MLP neurons of a small language model. Each row is named by its layer, matrix (gate and up: input weights; down: output weights) and neuron, and shows model dimensions 96-191. Each number is 500 + 25 x the weight over its row's rms, rounded and kept within 0 to 999. Numbers have three digits each. A neuron's up and down rows have the sign that makes its largest values positive.
After each neuron's rows, "fires on" lists the tokens most often at its 100 highest values on Wikipedia text that the model never trained on.

L3.gate192:503494529485506473486492511498514488520463518497522509506507513494495528506499506527498530543483487535520509510515484480527518505495486490519511502503456481534513514486514499544504435513481441497474487498514483498534487475491472529446493515564495488497499531482522514498514481474519542486
L3.up192:506529518491532525515473473531496468535479507515509490546505480462501508483497523536469495504509465536493496517493532543483485522490543493514487523483465495492504461494514503504450510463509491492534508469505508482469554484520514511457441518523537517495500482492555485505496545499472524476
L3.down192:498535488503535505501485511481511502562452488508506488479516451505469506492527545502540527485520495528499501535552556515535498499516480522469495507502461539534492524506471496508516507490503512489461485480491484537547552498505479509551513497532552490498463452507518503510491478503467508487
fires on: "ice", "ical", "ic", "y", "ure", " Ass"

L3.gate203:509487494470538450467447462509516508496502511480546508506515510515476468486472537510484425534493537504497534533514474528538482483515559496526503515481478452519479484517471487504493509502505525511501511486505538528539508486493483502527542527531509509484503501530539481514497536471495474560
L3.up203:543470529491490497520484530522476548491535524503530481470473504504520536514480483486493493509475517456505537510508508501524495532501529490486536519518498479490487529504441475458504504518468532488491512469489528521540453510527487447515518493452502489472431546510464528512524485503526496486
L3.down203:504449525501466500502479556484518495460529561506514520507503521505526515505465489467526539505472522489486553501487471494494493466494459486531500488528529528447477510514487523473460462497480501538501520441547466468516492537493486488495483513476540449491438512543493448531499536492496518483
fires on: "an", "av", "on", "per", "orm", "ront"

L9.gate269:537516519508486440500470509527488546479500534525515491524495510507495503492506485525461522524458491543489476505455528516553493515475489435494460483516490497521477484528485484505511456526519461512505520449507474493547499502533526513458532505511502536501506486522482462536494529491505441548
L9.up269:465529567493471520514475525476515518471467522519471528501453517508564486546512547515471510496447443516478488521477508465504469526540452488502517504506490474499531461530512491503520540508502486515507511476498491501524503501536497494547500551529500492487527535499524504467507546496496490474
L9.down269:488524498539474477491545463480485499461501500498539494517487503487533468501504476509541519503498512483468477543495526506455455502505465514480496511512535523529520499470499479482512510523493511487509460494549497506430477506540511528498485522476513562532482509475517538552512472491490519502
fires on: " in", " |", "-", "p", "ig", " a"

L2.gate132:520499507495468499476496503546515542518464495519510470494471497464487474494527495489520547522482450467469500509506504488502566515474489490437530506495495433517446560463532504485470472518498487507451493553484504483514511472483499499500523542506488540485502514525485470486483532499543507538
L2.up132:485526484431534532507519473437524477485487457461497549493483481533463479510479480502513478522481521517536521484516515496496496470487523502520534516473551519496471463506466491489484512506480536512492470474551511506481483492523478486483503498487492518505545474498453480520491530471495479490
L2.down132:478484518483502506469500516503508504524454504531488494498525533433480495543551574531533528497510456460482493555522515478508506508507506523513474484522481468492518481498497481527476471485512515502518515436478501476511527517511491482466501483475510511542495489514443533479520525499518467482
fires on: "ic", " original", "ick"

L3.gate380:524495486494524505524505467516521506461486498487512458512512500513511496481528491458468505487497528451500516517460511524506527499495508493501516533501472453467510475472501478474499510533512517503482516534549515510520502447475549481510485515487500494491463487492497521510482503510482495507
L3.up380:457521439511482472498475500465513489476486514469482503503540502499519550500506495493511481504487518498512483546458475506505464499501514474548508462519484473520508509537476515529469552476506498495466493517560482479511482494504509502530437497477582513473487472520523464503554496494521509477
L3.down380:495506492477463506516489505523478512441493494440525519536500505510525455473475530470499495526487528464459556519525533481497508497506509478491469571491484490516504463495508516481498499490476510500513496473490527471525476510492519515466489463499425481502493500508458493538502494512493503491
fires on: "ent", "t", "en", "ed", "er", "ore"

L2.gate335:461515461478525508523479483483505495484531520504479463514532591477473470536524532494477494524486466469501515527460528483452506520535493478536456493486532535506508486498510497453503465494515434551480466497468522516504464498483492520502514556528477443494513469489544526484524492513540489503
L2.up335:484500430493497515520460514470487533452543489468535535467499494472452493533505497482503512515485537544504466502470447507530472485469544499507494471484500508530464502504499473506501532512469485475489463500539477501505518483519499525503514482537509478476478492517523511480479504548526519463
L2.down335:524550490538471530457469499506519493485487480487464490518502509504484493477554563495493527518529502485501520483455504480439480526540528505508481506527482460507521543546475523518444524475573523456456497532456503512487523459483522475514493502492466478452510511503468492468496540522485467512
fires on: "ot", " dec", " Dec", "in", "an", "at"

L10.gate16:524500529517478509513505493499538487483473509501494526509495526545511481550502519496480521535481472529527492458526486535484523511503502571512486471494450513470492490502459438521533426486497491496523488509497497523508477499499503488468507515539483472486512525463482509495501515522547506470
L10.up16:519473541491490490512507493514518481525515532543498547478508471472454499519494494466516504518492489559459476528546491490510484581515512479534456504506493475528539477497496517502494503525489502519476547493496516503519519504506491512515509483498534504487502489517524530470521456510525507500
L10.down16:459496483503511500461467474503512496463452516454479483493468532472480480481541520554463489490516482442516525522506532518499479459503484508489471463512516503523500485494535487494495484496516496479508534527486477508485462501488484517479502529519494480566515456464493497546512491508498472510
fires on: "at", "al", " and", ",", " For", " for"

L3.gate454:510501509482443481507510514542502496454462522471520470512512504514509498479496453505525492537519516484480523505488512517481480497467522524516465479482500510489471490474534527486456456519542466470472513491537475546530520445472519541495528516514545503483468465512498455475506502492509508511
L3.up454:442489475495491499537504477466499522493489517463512513526529530484498504457475518489506487481505496436477530532472488498484465517507460493534510523488454531482517500524512459549487559490498483490477502485529503524510513470505505481492467511466518487452522470455498529493530524512520447488
L3.down454:466499493495499472536517519499474525448459456535525513506534484512483492486491512498539539519508492458476476547520489470499462483528447486499490497480489521520466510522518484535459520532477485489528492522543514511462480471523459513504498477501487526533537475457519510476516524490557520461
fires on: " Gu", "id", "ath", "ic", "ed", "en"

L2.gate355:485499476507503474498482492524498515493495453537515495483499498464486458519515469471538539507469514478494529508451494491505539501511540498482513556451460474462475506479528539500484516457511512511558531465540533491495509466492516504496523500482475545469509484497510504508480539492480463504
L2.up355:535466513492494559517479470500500512505509481521533484503479509518454484541510496499514513506496458459512508515472526537466506480489541499468526480489524530485459532525484496498477522519478500489493534457535516495507506530521503518526483542491472462473491507539454523501499515512507513488
L2.down355:489473491527483494475470459482482488475506488531472526459491493501533488509502485459467522504522456452492523470501484487473520485537512497521474495457526537480454512530513515455458522508488510465577504469520493508500530475519517508508545509503495456476484528516491490500479468522456489483
fires on: "°", "per", "′", "″", "on"

L7.gate241:515527535447456491526482494505567527443475513502510548483466523473514519541496503501505511552490463449511478488520463522492493519496518448505461491504474461491521527500470485530493483491469488476494466453472506481494514519523545490491489538535475488486519446539508496522529464530540473542
L7.up241:486443480490480482514492516502486517501492524503481514505454535506484531472508488510530491439515479480473494523502488470532448528545488477495479530531511489524496479498527499482490514518466535489514510467523513485521490491494509511524516562493512514499507492483507492509510482488484544477
L7.down241:458480472484476471496525560477477513468464468532482505541508495450504517528449487423489487514461502480511522507491477482485512485477494489494525548481483518509488529495510483532495504520469482474480487490537515505484523475539488497499501498489500503450507516527564521503533497461542497493
fires on: " |", " of", "p", "ag", "x"

L4.gate56:517510539508548489520457531574467463478443490496535478520527456517506526480524518535477517509509500479485481504497509552495531482477530464492509482493534496466476465481491501506476517515506488508494491478502491552552467517495497479475530533484472538492467486496464497509527506522530490482
L4.up56:466499471482512457513481529528500504571481519502492529476534482515489522465472497522514518491462537501486501506505447525504481469504523483505484475522503478516502491539470533497472477539485505521522514539537498527492489490503472495506484537535545499493540496516487479466486468519533518504
L4.down56:498530483479577545539509517494502452500488486458506516517469539531469515503476541499487469516475485554528529490480456501543480535490491491492487542544440501532510471466543531490502515493522523500488495503471487534543477486474495488466523529518525491455485451510479515513530509485509469521
fires on: "en", "id", "or", "ul", "am", "ed"

L2.gate317:482514539509510483498538484490503491527539504486497486505507473511515501560519453555470486514537504538499488488489480506515468481518504471557462461519473500476469470520497483514508487494483534559562509459450477483471476478507507545507492518480511510493491463505512482542487509519508528440
L2.up317:512505500496494467494491485485521511513494506499505501496474464487472444480486505498498449556514458496502503506486485503496491480513524538516502462489478457503530461485541476522462518460499481526491527491501487552431503528481524531531519541500478530473449520480479460527518551489529507513
L2.down317:537528504501469525488521490484518512519540506505488483494488503519487501445504476494483526532469502522512506519494494533466511489515491513466459494552505567481503524480502523521535505496418507478509481529461460488470484452520509502493547524513573531437471482537519502499548486529515459464
fires on: "our", "on", "ine", "ound", "ow", "ts"

L4.gate438:521518505535464500527544490489517503528496514531472535503536505503487515549541515559535562529496510483522480489483512515521509489477501448523489477489471476517526467482492419470444490497494486518525475517489472485516494479485500538513502527543471495494501500518493526489523486460476475494
L4.up438:518475468504510469548524472499542497543477490465527516464475521505487495513491523517520512460500514485562458524526539542515487539531526472481478491522508484503531519524481495483470466493497492440491522461508498534510495502500502490483460510504540463534511474522510496521500503489492522495
L4.down438:528500510520487505487506487505531489506496482544505538485516531489486508528512549557502492537490490479490493540514482502558510467504483491517446522499483527500514473499492488506508547492457507511507486531452486520506532510512495527516505501502477501447510467485500505511518486486480531488
fires on: "ing", "y", "alth", "ation", "ic", "ural"

L9.gate306:486497544529534465515472507461488482490510466499517485501462460508504458511514505457470558490492519514488494531492527468502437493511525503539496529499531492524493462532523456495464498488507483520466455519512483469489513483489486450521496488503482509488508485505477467492472480473518456509
L9.up306:524506496514514495495533566471504525524517484398542463530502478486486495504510493533495468482522486451475451491491497481552500514498474500517525500487517528485520551497545515503493498495508522486472523519526498485528517520496447498556533546522504497484524483524559475485524497521506503498
L9.down306:482511503504509474516526491486508518525499479509522504524488544483520440513469519473505527520517504506490516496504523543493475522514491499503425460494504491538471509489495512457464482528475475505548502504481518516443475485505539502517501571490526509472454477527467473495481461537509480546
fires on: "ac", " this", "x", "n", "it", "arly"

L11.gate340:487509502517454492514515473528519542512442506542487521510485507526525492472518494450532489502542471466481524496437514502527531474490492464537488465499503503480483499495482519516499496485505479541494508512509465504471465485499509519486465529550473517475504518506499498508500476515494493481
L11.up340:474513537497524482504505534514536450474480488511472462491511485533519499519460537470491484488510516473473459477479496493545492530490522454530469509514497514503499429473485506487483485572536486500493490505490512472480490519465538512502511477522488502509498515523514476554509455532495539482
L11.down340:486477504495504502541511526515494480490525512483515552487511468498505506518468504482510532489423495511456486512512510500534515538504513501511524531467505506473498487442530480505499513516459511469502506462501533506515508508531529512524517540482578498532508480498486503484490540513508481442
fires on: "ing", " an", "ac", " a", "k", "et"

L3.gate171:477475492487499451485502528524490533484451548484468471497482502534471494504508508528492526515535490531515546505497499500558502524481519453520500508522510512502492492537531493551479525505512562514543504482512513451504477503515496540461463468478539511497475521526491477486528520517462515491
L3.up171:485521491493480517489517456500509521565516472512507541517509481483514477483504526452512512459500483500497543479508447487519471506540510526500491506474489522512438528515525509495476504453512552480499514490504531490469528503536524517467465493458499546508520526532473481459486519516538485507
L3.down171:510494503502489502496471496502435527511499484563501522513514526525451508488496502451515525497474496491458519510474467493521488501547453491480486479527487516484484520517485510510495499509435521515514474468515467491482470498542515490470506526503532540524522546500480472493535560513500508517
fires on: "on", "um", "our", "ov", "pen", "U"

L2.gate58:534515523576493503544526522500502497502452510472515489454458505495537499518535480502515510507481534497502535506484552519486480475535529485521467491465580482475485507472563496494508483486504511470516493454531492485440522508505509536516468569483491492496525506444492481481507471498506516529
L2.up58:508496556557513485483500492475493440506517502509502510498502523442526522520497495504520486501513523457483505496492501466466445509526498477565506460486513517539525510518489458518463532463494498478523508547511487507520491489537481490470443498541513514476524513458493503533459533474514500443
L2.down58:485501509509494495505472496476541507539477524510501471513484499525507508489479510485525528486516508527539486490477521506516493505548500499493500516485522493483467530490506502492495508499416497486506526461494491480494522466545491517526502535476513483478493486533505483481493527492524477508
fires on: "y", "ot", ":"

L6.gate123:485467513464530536493504498533494524503481483493511525514503550485527533466532483494506508522446555506520527516526532478492519503461543458495511529511503490543525496530527513504502516517519451500508474516506486502521510506497481493475534477531491573493550518527509512519511505456514490493
L6.up123:537518496543501527463442522521449532489526453532521529536483528505509518506502506485498529500484501522460531508561491496489492472445521458545496488513525527501479494508515429534503503537515511490515514481497500479484493511498485492455544548506478528507525522461473522489478501482478465479
L6.down123:497526447471486446489517513462489491526524525523543462525495476504507496478449492515592471554511505527492502470517474506528486532532539513517496487488513485483509508512495458490476527503538518533465500503529534458502499488492462517490514524538495502509499499506538498498532522525503531509
fires on: "\n", " a", ".", "age"

L9.gate307:496480502490462543503511445506488521514470499475502472492493505543470519532479453535529514509509495522505515476444500491461496513503530489493488530469457465486516499495504443484510503469474508502526506511510522486495517464460475514440481469512498508474468523517503511459503510454498476512
L9.up307:535477454512470530524478540528504471439486491501505506509462486493488512540474497533483522500554504490488526520492450517539483502475507499497480458482511465491503465468472457495475487467503530508543476485500523490502495508509516496493480518504492535514484546507540526494493487511480461529
L9.down307:508520483518487511465475528530528514482509469544430519525485474487501482513509519504524530512497465458484491505495531505512502521483509496508506523506490480507524513482510514485486476512467467536515452462526498510535526471499527530511484485537541447549481490478517533465492485482508482509
fires on: " |", "u", "ra", "ul", "o", "ific"